python train.py --num_hidden_layers=11 --hidden_size=256 --num_key_value_heads=4 --hidden_act="gelu" --norm="layernorm" --tie_word_embeddings=true --parallel_block=false --init_out_by_depth=true --optimizer="muon_variant" --beta1=0.95 --max_grad_norm=1.0 --decay_fraction=0.492
MLP neurons of a small language model. Each row is named by its layer, matrix (up: input weights) and neuron, and shows model dimensions 16-143. Each number is 500 + 25 x the weight over its row's rms, rounded and kept within 0 to 999. Numbers have three digits each.
After each neuron's rows, "fires on" lists the tokens most often at its 100 highest values on Wikipedia text that the model never trained on. A number after a token or word is its count.

L5.up575:551434483484480515512476528540495482488516487534503497487541543511488549504533476487500498504489558503531487545543508486522527529457500474489455519469526490530507485475492487501511492480506467541483449492515505522512496490486519536472509540490532525494469536488509535478523551501533496465482539473489464506505538506511467481543536460498484532537535482480427542476489520463473491512485
fires on: " " 52, "22" 5, "–" 5

L8.up1329:445538525495490476478518515499500516492460473471464510512481507522522482439429500483484496491516452534495497514520488488521522522479479519474482508484510523523450496466551525489510481468498500453519476474531524434498485494511497467493490490481498482507494481494502516503503490528545480506523510484488526553502498523490482468512522483471478495500482508493498541498420457479520523519535
fires on: " " 54, "0" 14, "8" 13, "." 8

L8.up1517:523501505492507524496475486498508531541503485497472510510443464502458527522495509499522515468455533494516484487516476455515535506476549519536515500509483502474484531502488501475462489508515487489466503511530476476518485521495516478541482540522498487470479494470506506446517471508515522507493501478499531499479469490506516487451487505470520487494525460467485538504496510461466548543482
fires on: " r" 14, "–" 14, " R" 13, " " 8, "202" 5, " sk" 5

L5.up140:519528523492484503494546480472516445520518466505479499488453514537513487477488470498528549473522489555535525502470462484474478440451522466557460470519514464474518479518501507500542534507451489515548509458546496488501515491527522468521515485495476528512543536487505469540507511476540498507492520481545505501502478509486512499493519477532465475536461525483455432503521504510492444492502
fires on: " |" 67, ":" 15, "," 11

L8.up1077:509499515528494513460523507481491488512485534500470478501529500511487520502461485499496505538527491532498499502508518479523476496467536503550502507512500536545509515482507490458488468443535494557509527548488473485479514518507502528479490508483512509540498514469510514492503462519529502507519530471490484481533522456468500493515478499526514486528546521486505543501511488484443450532508
fires on: " a" 44, " A" 12, " qu" 6

L5.up843:539493483502524482490495421488473510486516464486494478505462524446518477483533512478517484541519511489523445515503499477469515499489434543512506509494476522484448464524553481518522501490521495503513508511499513549535526456485500503496472501535471528526501519488535510494517468494498492500504472492484482539540494487483501497486522496518485502501477484494486515472478478468540496504494
fires on: " " 50, "1" 11, " Co" 7, " Go" 4, " (" 4

L3.up1193:447435512517539514490462491483518480473492492511493537525495471484519538505476444465522461491496506515524492481492521504490472482477543515544472499537561508475495541484515490519476557462524512472491518481513517487487471500542495478510476514489515466528529495496482490501494491487426525498471502523492478524478499495494512527487485443521480568494479492502516457513538479534574519516454
fires on: "," 59, " or" 34, " and" 7

L5.up463:491473483506544518542509541460484512525540483459488467529479475525503520536482482513446478499525540517519507516466503503504519495472500531486479466518502537493486539450484473483499519534508530520468520465476499514474426544512523486525523511468501472497514474460490526513469473480490470470500497521467510475482485475501554481506477518525514500500498462467462505508520449490547532519483
fires on: "," 41, "." 31, " st" 7

L8.up273:528465537502470501501486449492547503482479529501556472503537489478508457478521494525523491560546531495544479531547487481496461451468458539547466515487531487484502486506477488464529507517516477553517530493490526471494524534512515447486506524505475495499502533493494482506504498555517520475522446513497462500472471475401531478536457468480513504485503543494471525498440501489532494527473
fires on: "," 21, " (" 16, " " 13, " $" 11, " \"" 7, "-" 5

L8.up913:518490582496486503455510483446525506507510532521500491467476506520480510516496475508511488523521466492505536506483502511516518497529471505485493525499464481440514435496489533488503499557477519514532535495492470519520509491487489494491523475498532487501523537488515496519505548473496504542527541514540479491528462536465498511457529507528503499516480491482521518542474484491490457508476
fires on: " " 39, " W" 21, " (" 8, " Sp" 8, "p" 4

L7.up169:456490496513509466513497464532500518505451498493492512477497496511509572463469465483485545512492527493485508510491502521503477484503503513488524471509449468479440497491487491501529491453465497478461534479525532531493473495535501491502425504480465521507495467521476507513531520529470515489493515538528474520514506479482492506501479457479480524506511502536467537462478510497493536483517
fires on: " " 40, " |\n" 5, " (" 5, "," 5, "m" 4

L8.up451:515518574524474491489458521483496513488482512470489510454513512465502513502522482515526477515543544535482506515485555498486495468518539530470512485456508443507519492511530483500512454535489471518530538486530485520510484518485526469543518453539505502516539505496494503524528477477502528486524480447500507466528522536479528508504535515469524467494468517488489501502423484493466485575489
fires on: " " 66, "." 21, ":" 11

L7.up900:484487499512472529466501501483487500508490520506482479534494538535464520528500519474499541501511515488536508496493506535473450522503488518559435473514486452477468496495479487474517504507515482512534546510540510519479520508509470480508504530525511478502492477490475540480482530476560487542522519494513476497457454474502488490491532519539471488496486483504495536525527480458519488512472
fires on: " w" 28, " W" 28, " " 8, "W" 7, " World" 4

L7.up497:506482470448509543539515494488502482484491508515523511471510517486523485476543464468489523508549531486514520496522519511463467482485486499556493533485505489505514487459500506477510493529503474501467478542521445501505524551513495516463495514530465466502528549526564465493495469474502478480489504486480493536476497494475539546509502514492471498507544526464512483541475491512523507484476
fires on: "/" 27, " " 20, " \"" 13, " (" 7, " '" 7

L7.up233:492505518482477481466521524470517517508546472556458473486475529494519488510536537465542494466493482504468531518499534459454510507471516520506511501500510477521477489526505486514466478510515497526489498511476510521508477474502523495478498458505483516495513485508499517502531502494483499445487499500460471490507505516505494484551506456534505500556479517502516516520447474468473484477519
fires on: " " 60, " east" 5

L5.up510:493506461485494517492524457490551514502473491503476478538497501509521450513504518516502486495534519497497547487459508508506500522481510524544488516488525479549482486496553517537494508489468508499507467518495478512493511510517565478506479537492501473498474467507490479479504501528483477468519440518478479512489468524479481503466502479476501494529493508506485482446515510494536539491427
fires on: " a" 25, " A" 14, "he" 10, " it" 8, " the" 8

L7.up1166:477492522482488527540502504496457472509528493491486525477510495491534491503493526521468504467456507517481510473464490492494496490454493534475502504493499566468473481496466493502490517505533516490472477441522492488495477550525472508530500491484502541487504500473509522506496506499530505530505519472478491505501488493517528506460499482499534499517515510476440476523507501467475480491507
fires on: "," 27, " Ex" 13, " ex" 7, " em" 6, " gu" 6

L7.up1276:555512475502441492502503489506515519502510475462455498508541446501507469474481481518535515474532506505485497514480471509484549474513463489519483537489515531538491512502489476487481534557520518473535523516472492515509497482500442493498518497533483513549531538511496476491462529536481509516503501554486493483541485537491524485492536474484491457521523535485491518482505508509476473478518
fires on: " H" 26, " M" 24, " L" 8, " St" 7, " D" 6

L5.up400:503492470484501551528529511506531519476514491465516487526497504520523546509498500503490529466507461543473543497500475453507507493504495493543495492509530524555466501479522471479509510538489534512482523526481534452475504566519521525515475442531487485531480474524487464538525500503568494463569491510478488514449511489471483493465463483465474528486516505466532510499512512464508508505520
fires on: " A" 20, " a" 17, "a" 10, "1" 6

L7.up605:509501529499526466535494562537480533514506538501499469490495520486518509491494523454505530519538518470504495534534503500518522505482461522487491535484491476493506512492456498494504542493499535525523513451469508513474509446520510524543499499514467492482503482500481528484539460508482489517525543496493514481550499515482508535490478437513495463527486533528482471549502505467503488468482
fires on: " " 58, "^{" 10

L8.up708:539512528480552488452500524522546490494552500513494497479497523481491512480518494476530504517461466485500490490525442478548489485537512512499492469524494511448514451503400502474519481477472502475469485550478513497476513506494494459497503536480520496473507508484538493449533488470523539501500505490515497511468499464498490515516517526465541480463554461526516510526492542491433537549512
fires on: " " 27, "R" 8, "S" 8, ";" 7, "–" 6

L8.up885:475539518499519484472536508461532502513509458530558471503478483549457545485532495488519506434548508505522518522459482467521508478512461463512468515487513469520520554503505493505519517524483449501514513490458486485513528466539518478460523516505490475492502485481545551486489489499529456507495510460499464517476483489519500523548490494490490475496511474521511481489470516553493511524493
fires on: " M" 37, " part" 20, " States" 4, " " 4

L8.up1438:531524527484469475471481493472520503509434471473494526517481513520456506527520445490494506504491483461517555517479512487513524485506483513529508455493507461500492514504527510495532475482540510514473526518466496489516521530532503511476476500518485468500515518512525475496480492464515478468507465530530492546471488530543518532453500494486488534498541489523483460561484512471506483495485
fires on: " " 43, " Re" 16, " (" 15

L5.up525:548490485474484523482535438489471418484559493509498481505491462558501462491528486470513505454505487537510463508471506457489507476495495510551488472535492440506531489472532468479477479493508455481490516495516515506490519512517547497483493514486514465508537523499483504475522537547528466528523527493501470528478492514470466510480524489507525496509505542501503488518543512524485515500490
fires on: " the" 43, " other" 8, ":" 6, " to" 6, "-" 5

L3.up325:500467544527514458479496524495469466495485513533469471514514504552466477526527519485477562491534530519530544538541488518531503469440461477515468539483510484466504521551522507515498496513471492557515496476455469498482473497490477520509540504511507485515495510461487545474488493499547475476500494473487466520471515490520495511508501478521488510558463495535487490486478482521474547545472
fires on: " " 81, " born" 5, " =\n\n" 5

L7.up64:487512460524490550523498494478531480461494486476494516442527510517524525458515471488487475494446507550499519538504485546483480518447470509487565511501500494497515495526544484485490464502493495479499481530479529553509503509529480496472480499486511512464547484484468491510496492526438492499485497501517481464483481521577521498539508480494517524505491534478486490483521473535490492498470
fires on: "," 27, "." 16, "am" 5, " press" 4

L7.up1475:508508501520464555539487516528536474488500483501498504523523519496531477491515489593487470459482497523492510518493512458491507482485463545546510533509514480522473463489496500478562488459496508515538515470479541515516526547490502531512535450500472465507485478517492489498523519510493497474539490525542492513494524478485489487478488501478473505507469500527531540489475482515521493476496
fires on: "a" 69, " a" 6

L7.up1261:509504513491500469510516531534492491469497499505457532564511517522502558465517476516491513485511506564513474499486468458496482495478544502489501508486507508500482493489525519515513483460503500477529473512520469469504499507491452542480503527495466458449486473514489535483498461504468506516512519464476496504489468513491478504487457469543490498485490482550482516490514527497515495472507
fires on: " and" 43, " " 12, " Ch" 10, "," 6

L7.up1190:459545510512518513484494512508501524560495484478467528526496482479500512480533544506499517505511519544532537483489499496489505498493501497515456541484495506532481481448469504490521473505498490490496495495463524564512480475518507498506487511504542537491508482507478507469525574557506455492495515550535528496514473507553508468441498467441479496520504478486523506478519520507489499506497
fires on: " was" 40, " is" 11, " been" 6, " being" 5, " be" 4

L5.up1490:501516569495491508488484491540527519510480473496470492517464494514503458498519514493493521472518487515479505477523497470492569504495508513501481505525502479480509442515493480437526490508471517526494512484512447518465467493499506505547480535511488484505466535471522507501560528500505516507525516451542472502501533470446518505430534453488475536509485564530512542556469503507503520521488
fires on: " " 100

L3.up1478:535518530489492528520499494512511436449473496505516526499521443491514502497531477482504502494553551480517500506475483436463475497508499509488516536506517472502469484465516510487468524493506520494521463526536550485516460521495516530472460491479466521448519476476520505491471483506515491479505483490467503511520508479492465496542499514480498556529455498497521512484520527488506485479550
fires on: " and" 52, "," 17, " as" 8, " " 5, " |" 4

L5.up100:512494486507501490503503492461513505494500509496473481484518525512453481521472493482528498492514468543506522487492509460482474467501500520493530445549504517487534458531530476488535532522483478484499438508500511505476526498519518488506469487557463554510516528492473553536517473493473489515482508514491481479479450541489536497519561458493480488527476483494500475498473502492513491530518
fires on: ":" 28, "in" 11, "0" 8, " |" 8, "f" 4, "." 4

L5.up1136:519490485487524542504486527504486510477447483490451499530479505500457489505527497540555531494504520478468515550484478543517492517526509486501481504487547518516509504493503486502498514480497519459488464520534503529500531423501508542489528463542506506507491473489496473538490464500527473526484482472499514508483513500499498497482502473505464476564517520509457486505483487507519510471488
fires on: " c" 31, "202" 17, " is" 10, "200" 6, " C" 6, "h" 5

L5.up546:522493496457487459552496513505526478512487487505498468496479480551498506483533472515498491480540511506483524493519528462507439533486529488487477480500455476514494531499517514552541528514547529480470454508469532496464504497534578482538476564475470511536492528464495516491496504483533472486466512492504437500485467515462471532514520513486512495523505530487480505513482488479484519549500
fires on: " to" 22, "," 16, " on" 11, " in" 7, "3" 7, "5" 6

L8.up933:493493516501504495483471446511519516472485478513491508536523518500520547505474466476487501553506452522461537510498505513510475464496496503514559537467483514511501498473528512558532487508487508482505539513476485534483522511520576484540509532525524484460540504513485497481496530506512508487493462523456476526506480482500507479473475486514450493527494492487559512463517540520503460484482
fires on: " D" 23, " A" 11, " a" 8, "1" 7, "A" 5, " We" 4

L3.up1149:502528525464553488498513559516483452513504527525512518518494507517500491525508487460506500497549492492503521488448552508482491491489464516480528569494518467510519481524495536494524519495511517492501480488515540509556498504531498506554546479480542506484505511543503484500516505535474472535491486508538511547497454522500534537487490497495494487479498506487527474525513515451478501520503
fires on: " and" 37, " -" 13, " as" 6, " or" 5, " |" 4

L7.up536:510542473517488466518519525503524499484455492487465500509498529498452485481491500483498535459523483521499478511549468486545511470518496449509507526514503518539474474534512459504491487537504509499523470520532519463504550553456510519549460513533505512484524496505491524489459509506515518535515505515480510502474510527520491496480487477458477438537480477452505497530481468510422491509494
fires on: " F" 28, " H" 17, " L" 13, " G" 8, " K" 5

L3.up1257:525478509523524461488499477519480517465506530511559504521533498501500505522506467484472461498487487517485516535539495499487507445516498531496510524508507469515516439503519533517494515504535538506509496475485544486541483489474441501485517520523541520484506466536475512510523488539484500508485513507482531519508491516492527523482507504436481439477501506543488495516485496496479482446460
fires on: ":" 31, " and" 16, " or" 12, " of" 5, " including" 4, "w" 4

L5.up1170:547503507501487502447541463501484457509544515528466462501521496505486478528460517482528513436504490540512537536514503498539496548450516486546439510495514475555502486516496501492560479508475476500536541479479473524506501508495516497461485519519546494483502493471456509486505498484566534496492534532501482529535546473443543506520510488493480503462502469524505449489502498500479453513511
fires on: " the" 23, " " 22, "," 6, " United" 5

L5.up1263:509494522507500466514473513506524500517486489521458474468521473474488479491547497491517480531504534471523527477476448455484507534480539477533471531454466497508504536458537498489453480504474500536465485556450483479496507503534518514505490488520524497471497502503469502528502488525496492492513504480454482507532501446483509527484493500443491538499490503471552425517494489459509495525538
fires on: "," 54, " " 10, "M" 6, " more" 5, "erm" 5, "-m" 4

L5.up201:468450482516458490481571460507468480520517464472494500501523485498501502507494509491550477490495487522533495515435485512528502506478521483514458492495557490466543450499456478503570535486497497546520551516520541516457541475544482482449519501467499483521526507511537492533493494460502473492485461511504512472499490519485528482532477470504504476509445492519474520532477524479487527514460
fires on: " |" 22, "." 18, ":" 17, " and" 12, "):" 9, "|" 6

L5.up1045:545489479463496525474477474496503505514510493496463486503511522514517514495494521481468461504534479482509495506494494467556458491448532438523483533472509483509519478554471521548494480521547488480476504514442481518490515498488466496496460544499513462475475511494472495512481520500485519486491494457509518535490505465522477472527486463495513502449533472502475501521512519433493534469481
fires on: " of" 31, " Mar" 19, "ur" 5, " to" 5, "un" 4

L5.up1372:467476530499475480487499491487529470488523472490501501507474554472505515476533479528502514486499511500473495467517484480492451473522525499535501505542479472504522492459532466536517513487474546431485466464455527523484497473533513455506484501493539523509509473525491509479516510503490475486527517520489500504476477516489485487509551503491540517488455494484475553481570503505493457556544
fires on: " |" 24, " In" 22, " in" 13, " of" 9, " to" 9, " from" 8

L5.up171:529498462483509453534532514519461481515466467520475497465458492525503524501502488502496512493514431504502521501474489520506466472465525498520466510472491535499509517535502538482504486505489468532527479449517517495470499477515513527495472501541499504480507555498535471539546529490478519493526507488518495513510483560483497473509521486482462458516481498491464492488513523495495532528526
fires on: " of" 35, "," 22, " and" 12, " in" 5

L7.up652:476473477544476497506480513492507552525436454478479467474495484510472506508472477499485502504516477483485507474476529494489487513488529507524515487485528492540488510522548523473474526546503515459505481493529507464466536523515504489446509486504500507504493517496477506482500502488460525518530493492507500506514514512479515506452507457535535532481525462493511503525490515500472479491442
fires on: "k" 12, " P" 12, " B" 10, "ak" 8, " Uk" 6, "-B" 4

L5.up1237:524479485463495510514498518494506495477527454557541522503520466485499505467467458483477534498479539524505470510474507458565484493530498468539487515503496484503515459474542511506506467498482514493496529486456496490532522495524521485499464506512521524513531534532501509462460478467504509485483479538573475514474496485446480521518531545521544471528494485509501534514512494482443513541515
fires on: " of" 22, " to" 14, " by" 11, " against" 10, " with" 7

L5.up964:485522495492532511512507494510496499518501437535506469491514517495491450476481484530464489506508522553520503487506514539504495477490490482526468501527485480476492476480538497486507508529521473571515518478479465519529511522544508444536474495477527494495527512491512488538495465465545462465479468483521506505494534535481506529489504525504491493491504484481478464496556501495446495486483
fires on: " |" 25, " of" 15, "|" 14, ":" 5, " to" 4, "aced" 4

L5.up634:490483504563504483460528515534521453504498519560438481497505531509498465530521531487566479509497528494507486523493490493486498514513445498496488531471512464535499493484479483534468531494523497486519448523526506460509497492494533496523504518471484463468495483465537497539511470473484499513502538483450485500505502510468499517489502452515510522504514522499447476511457476480471504531459
fires on: " Mar" 31, " Luc" 15, " I" 14, " " 11, " May" 7

L5.up1351:506536496496499500541460517508468461465501482467498552499461529493505522433529525509513514527463507479487468484518506533492489487491523512525532493495509501492456499530515503485511539494504491512474521520509460493534505539526526471490521483477519507496548485502493485503530508525481498532508442481516461536509521498501468467498471519496523539466483575437473528523508501517510472525519
fires on: "." 24, "," 15, "–" 6, " on" 6

L7.up131:505479514494545467467542476508493523526471532483499523476527467493478533504478514508479491494462489521493471473536501433493500495524545512489510501488476483474556492496536510529463504489481531471479483563504508508451482488480542507531538461500535490521468495509514497486488522482546527504486567498514528525450511512494511516518483494463513515461483571519522537495491499482520526502556
fires on: " f" 23, " F" 23, "193" 10, "192" 7, "-F" 4, "191" 4

L5.up1431:516508503468497525480530482533528485482490480491492463513482498525524509546532514491526530503540540496529508472478484517496533528530507489503536516559543458495516472485541527475479547537475464532527473503493468534486476499501452502525500488492551448513461487493501541484494520499524509503501444513469470495467494515472530494443487511514492490485467542504502513499515530524477521526475
fires on: " the" 42, " " 26

L5.up981:507475486547511474485521511488501499473514474516476531531473456477485500500489500517509503468516495531474517553533519458508502517517532507524498524484485508554538514482524498482532483489489457528487460503508549512496516466484519533513522530496533501509489484484512468518479441479514516498512471532519505516474504481482547513480484451481519517534503512549507495503502508518527484494550
fires on: " at" 32, "202" 17, " of" 8, " is" 6, "le" 5

L8.up1214:490523560483464483488457509505518484497496526493512463532501503487528477497550494521517511544552522521527483469486513489477524496434506476521525487487536459515560511506503482522543491495498546524491506487482477488480513513464531485458498498483517471508512523477496517566524492515460473522492475502477508482476501498465539485504504520484509531519479525555470525501443494481478466534494
fires on: " " 89, "," 9

L3.up618:496509495514487511516510520514554491479495500501496434478515464516503494482543493503477497552479497524473531509494465429498557531518487488565513443472522508469547519438496484513486521484471448480522498467468476451502471505473500535464513478479462526514477498559504498475504502543487502487491490470486482501519513519474538528476515492509485501486498502509491458486512519531478473525506
fires on: " " 49, " he" 14, ")" 13, "," 10

L7.up1032:536498482488508440466524499485488549511513529493471530557488491485479458477512474481473529491479479529514516508503460477494485512451532545518562498492502497490538521461525509490549460493519509524499503512534515475482488499478527451521538489509489485526462532468477508475498519518532503513500478511492506560516512525498451482464507484496492467495546524475537515512453483463531510486496
fires on: " " 34, "." 11, "8" 11, "–" 9, " Sh" 8, " Ch" 7

L3.up60:520453483463500509481500508524485544494497531479484524460473485498527498495486479526482504543560531480506487513504492553522493516528453468514476499494518492477516491513427502445506476490490504542504516455499500522503500484498539490453510528538496494459520532502483498484496485530531478484469527470500519503511506536514533490509503466490525495475496538492508521533505523477453509499527
fires on: "/" 17, ":" 16, "born" 12, " –" 8, "–" 8, " to" 6

L3.up1342:487448500527505470549525523526509494528478473477580474504487518497480520498516490487502485517537482496513503515503508488505511468549481495502496499507533522511503511447496471508466511505512497516473506473445542496502505498488545482492490500507515443502500510491480501533519514451491438462463499507474549494540481505499506491449548518504507495484465508488483495513465491524496547523484
fires on: " and" 32, "ed" 11, "ated" 10, "," 10, "ized" 8, " as" 4

L7.up1176:496486506506499501470479535492456519478509494489474491496488495518540447483465487528521481509467501526501532489557542462482507517459493530495478481518515469521448507496510490503527515525507453488508511521497536523540519510497472484501501475497542514528524493511513448526555504497507481483516495477455561469476494536477540499519543501466529479521499497522526502489461480474490491454542
fires on: " D" 29, "." 28, " " 8, " N" 7, ":" 5, " Al" 4

L8.up1161:514495501487486475500560504458487462515532522485536486487510521511526542459510502499496520448493457536486516464504496494500504516494516491504507494473489493496509489523532534482503533462496508515474469515499514498543486486515500515473487487437492552440539556515456471514498533493476543473479489523442486511508506525520481483451490440529509506540487494527505463492475530524466483482477
fires on: " " 46, "==" 10, " =\n\n" 7, " U" 5, " (" 4

L8.up743:497483531555544508460489521519484526520525507551491516485499492484519475471521515487550534507483500485521520487456465473481502446494461488520459539518505484523534501461473478527502505469530484495505531463469497498493509473543491558495473462502482513508467487473518558499483476503507477498523463499504496504480471475536526489476509504518480487521502517499491499469486542505504504503497
fires on: " is" 21, " not" 18, " (" 7, " was" 7, " t" 5, " are" 4

L3.up1535:491518535468502470495509451465514496475502504506479531554509517521508513475528472491533488478507523531477518513490478508462511519440483542508508472489464482460489531470511524488501531508470502487495530538515508475508526534460503474523442512466518498455524506477475524483507418522469459476467500494469475468482444525525455490523514493497485527514490522503512480506503490492525576541557
fires on: "," 39, " \"" 9, " is" 7, " and" 5

L3.up61:510457500522456510502519481532480544499449521463470510497548502525476520503508524500534530525525480524496496545471495443481470506486494495504527491525534536549515479453529499510505497530480498506512513450530505510540509496502483497500481526516511475506460578557534494485478485499505505517518504512487487520524487523482479490461500526472482511503512547535474504513514520485479485489476
fires on: " B" 77, " b" 11, " " 4

L5.up622:520519497536546516500535467503491529556526563447471498492525496516491489523521497464517479505488515476494516523458495519464489467533499563494518493527504527470486532530511513493513524498460509497478535497482522487519453502495519514502490470473515451511503504490543531532493478566512499495510536470433530466533487466499495502537487483470515490508494485469465515494516488493501491531495
fires on: " " 54, " st" 9, "s" 5, "oy" 4

L5.up367:485492522473456559544505511477508496537464479529487489505488520496456553528467520496509473496481493485472481496488482507513490505465528529504494468501446506521490529500471448451474464517534520500496516491500508462501458514500505481506511467470507487505518497499499510498495567502500518518505494485499485522481499501476549454489491491545499490482517439484492513520453454494506522480499
fires on: " K" 37, "k" 9, " Q" 7, "ak" 5, " sk" 5, "K" 5

L3.up1108:563514500466495525512495509466516507471564489559510492477513523490478504471493495503446514512507514514503476516505476505510502468559495536496529498560509481492508502494501467471506498508485537499456521495470569543469497515530519495534488479503481482503507503555463519495457504511464462460513514482495503545496477493479459508497511549504496494471489487496466538457494443462494490534535
fires on: " of" 24, " to" 16, " with" 9, " and" 9, "," 7

L3.up1480:495488474542503490470491488497501460538505470510482456492492442495541516502511482498497506502546494488510503513525526481535487507504488449477502444535481488553537477470496521502513518483556501524519452499450493457476487527459476523507488549456476440500507517446499507480489496496528514469494499506509500505528538458483510492492484550491501518507485507526483482483559512480495523472486
fires on: "y" 20, " and" 15, " to" 6, " a" 6, " my" 5, " or" 4

L5.up1512:538486482487506533471497501492513490491504506508472514466485491520463552482499490508482496563503536531511475484510517490558547495488508498511478523473500474543460495527470490470472521538544520507475515479526495482535526479476476475485507496537553477509482500515475492527493519523480546477515520486514531503495506491486508498503525497491505492470512507492505496459463467476508498489458
fires on: "-" 33, "ur" 14, " '" 10, "er" 5, "un" 5

L3.up562:509479474509478488515466512483510523536492510461516499461495555494516475452480492466493464491510533532533518569488545521495528453469486502474513450510523533534484460512519545527456506478550510534479506473506493480508533492522537449508521566506498462492526525481482483507497518537534498497513504550490502438555500498490512512453505545465504489501517484518530464509489485485462492506463
fires on: " the" 55, " " 7, " of" 7, "ing" 4

L5.up535:471489512517468515514482533515471499549534503479494525491494533491524484454474492473508509493549509546549531483479517507517495486488498483470487488465505521505554511457532481520559494452502504502510485459508458496512494479497529504529515477502480478507548515503499504502532483522478485485516516495467537482505509472519501497417455500513511496527446520517491514508463539501530486531486
fires on: " " 80, "oy" 4

L5.up638:497494546501475508489515536516492500537464499478531545504513522505486481500516491465514486456497472544477531505512493471455520494517496530493529538547464541492465465513474478517553499467519488542551503484485496506483496498493488492523482480496482493479446514476487522482518501494514496488493504495458513480494491489504493542464522440463475520478536514477562503539443489510509506493481
fires on: " is" 31, " been" 14, " " 13, " was" 12

L7.up1509:469503525526472485526510467467511539499526495510532540498500517467519531486466466509528501494515515467513522537462530503459502488481470479467535519500496470425495486525489498513473493462500465502525488519540483505476478505503526498464478488490538500469485495480515520529482554493531489477533540518549475527476536519464483493497483560514475536487487517496487533521476511511512533537474
fires on: " " 39, ":" 10, "è" 4, "197" 4

L7.up49:472494536519518479504567475485497534492489488505464489505501534485496543499470498559527493494527495503484491491491523468475488517489495466507515515524485490533521526454472492531484534557505524513484524460524472574504487508484483488507488515518504457465503515486488494455491459501519479510535479514503462526525492521433450471485493469516508517542523470503453571493536491500465522512476
fires on: "," 24, " |" 20, ":" 9, " on" 7, " " 6, " the" 4

L5.up1086:514462462508469533499532501474454502531498469515485502472503518564490522472489474524471486526474480505483483509478498471492447454513465486503492496495488491474508551464468504474511479516504512508495485522493489484514535526538521549484502506479520525499540514525468447513495473508500461490497482475505497521532511555490507507496507539522474467539502517498513469490511449519520502528493
fires on: " Al" 48, " Del" 8, " del" 7, " Am" 6, "L" 5

L5.up669:502445492484479535514497492487502524478575478498508490473505486503460512499501503502443483513525504497522491483531478485466464511500477525521495555490501508475541530558483472476554502530507514462492511481480471502514525521505512514494524542513472540489520501490493459492507499505475483457487539491492544531505508497515503472502526508497509480486470534474481507465494506479499511500533
fires on: " Al" 50, "–" 17, "Al" 6

L3.up402:517461532508456496556510514517486513516519514507494533478496479508522471490497540497496485493477466483517512508510502542518480481456517489486509512540510515524477524486499451498524571469474488524544481491498518477508507470510494509520519508482516521496512561480475483539533472532493523505455453501474500470461496511553512476482501523473555488537488499543468504466498497478503522474492
fires on: " " 40, "–" 11, "ra" 8, "′" 4, "." 4, "," 4

L5.up10:460521511486508482470523516463510470520535470474554544529536484507549553489465465510492540497478489526452500500479532487498502507508507495467512506504513497495517514465474495478514497494472478493496462498535481533493469500527448479454505492463523497496532481545489485512493497513497517511495492500562501532564480502490522482493507483508469549485490486522504533539510509520479484487497
fires on: " " 41, "|" 13, ":" 6, "," 4, " or" 4

L5.up492:530486507485517459506501520444523526478451500538537497509494480454495452466523475486528526500513489535486513439480521534446493484485492526482460519446481508489484459542494499482516510493521496507522474511487529517459512468506494508529492465524546527517509514511492490547500491539478506523468474496479486548483479507494507498550511457454469500508514548493461501473477503496504500506488
fires on: " and" 24, " be" 10, "–" 9, "/" 9, "ly" 8, " or" 7

L8.up1274:522486522479515487477488478543551559502537475513524520530502470510554492481472493491532523522497518519486453519498483447532489477524563471486489493512479498497510539471498521506501495448478512470507507498481508527439507479543563514471475501474508486473478503496506482474489488501459489497517505531521472538500460508482506492475504521484536494435455437510513513470499487450471500469524
fires on: " at" 26, " " 19, " to" 11, " At" 8, "201" 6, " In" 4

L8.up1481:504456487492534490477491506500483546494497513511516494455530441521518461552459552529459494523504461510457456500500511450527540492520502537515496509494509516485476494522497514530533498481493516488506507466494521510492442476529522475524550504449510485526485507497503533482495504505514496511520473468496520484485516490459518478477558504481498486489503511539507484501472506492526529500494
fires on: " F" 19, "." 18, "f" 7, "-f" 7, "het" 7, " f" 6

L8.up1458:501534463489546460513493484505512518515514446497448515482518477602539495504501515476494535536503471524482566482503499539500489499513511524515493519528492556523459469488472502514514481493487485498475479476519498488509539493547484499455464511485526482502538531515487475479509509550499494470512529513520511510484489488504519473492511519457471511506486514509517526507446503465529503487589
fires on: " " 29, "\n" 11, "m" 8, "and" 5, " on" 4, " km" 4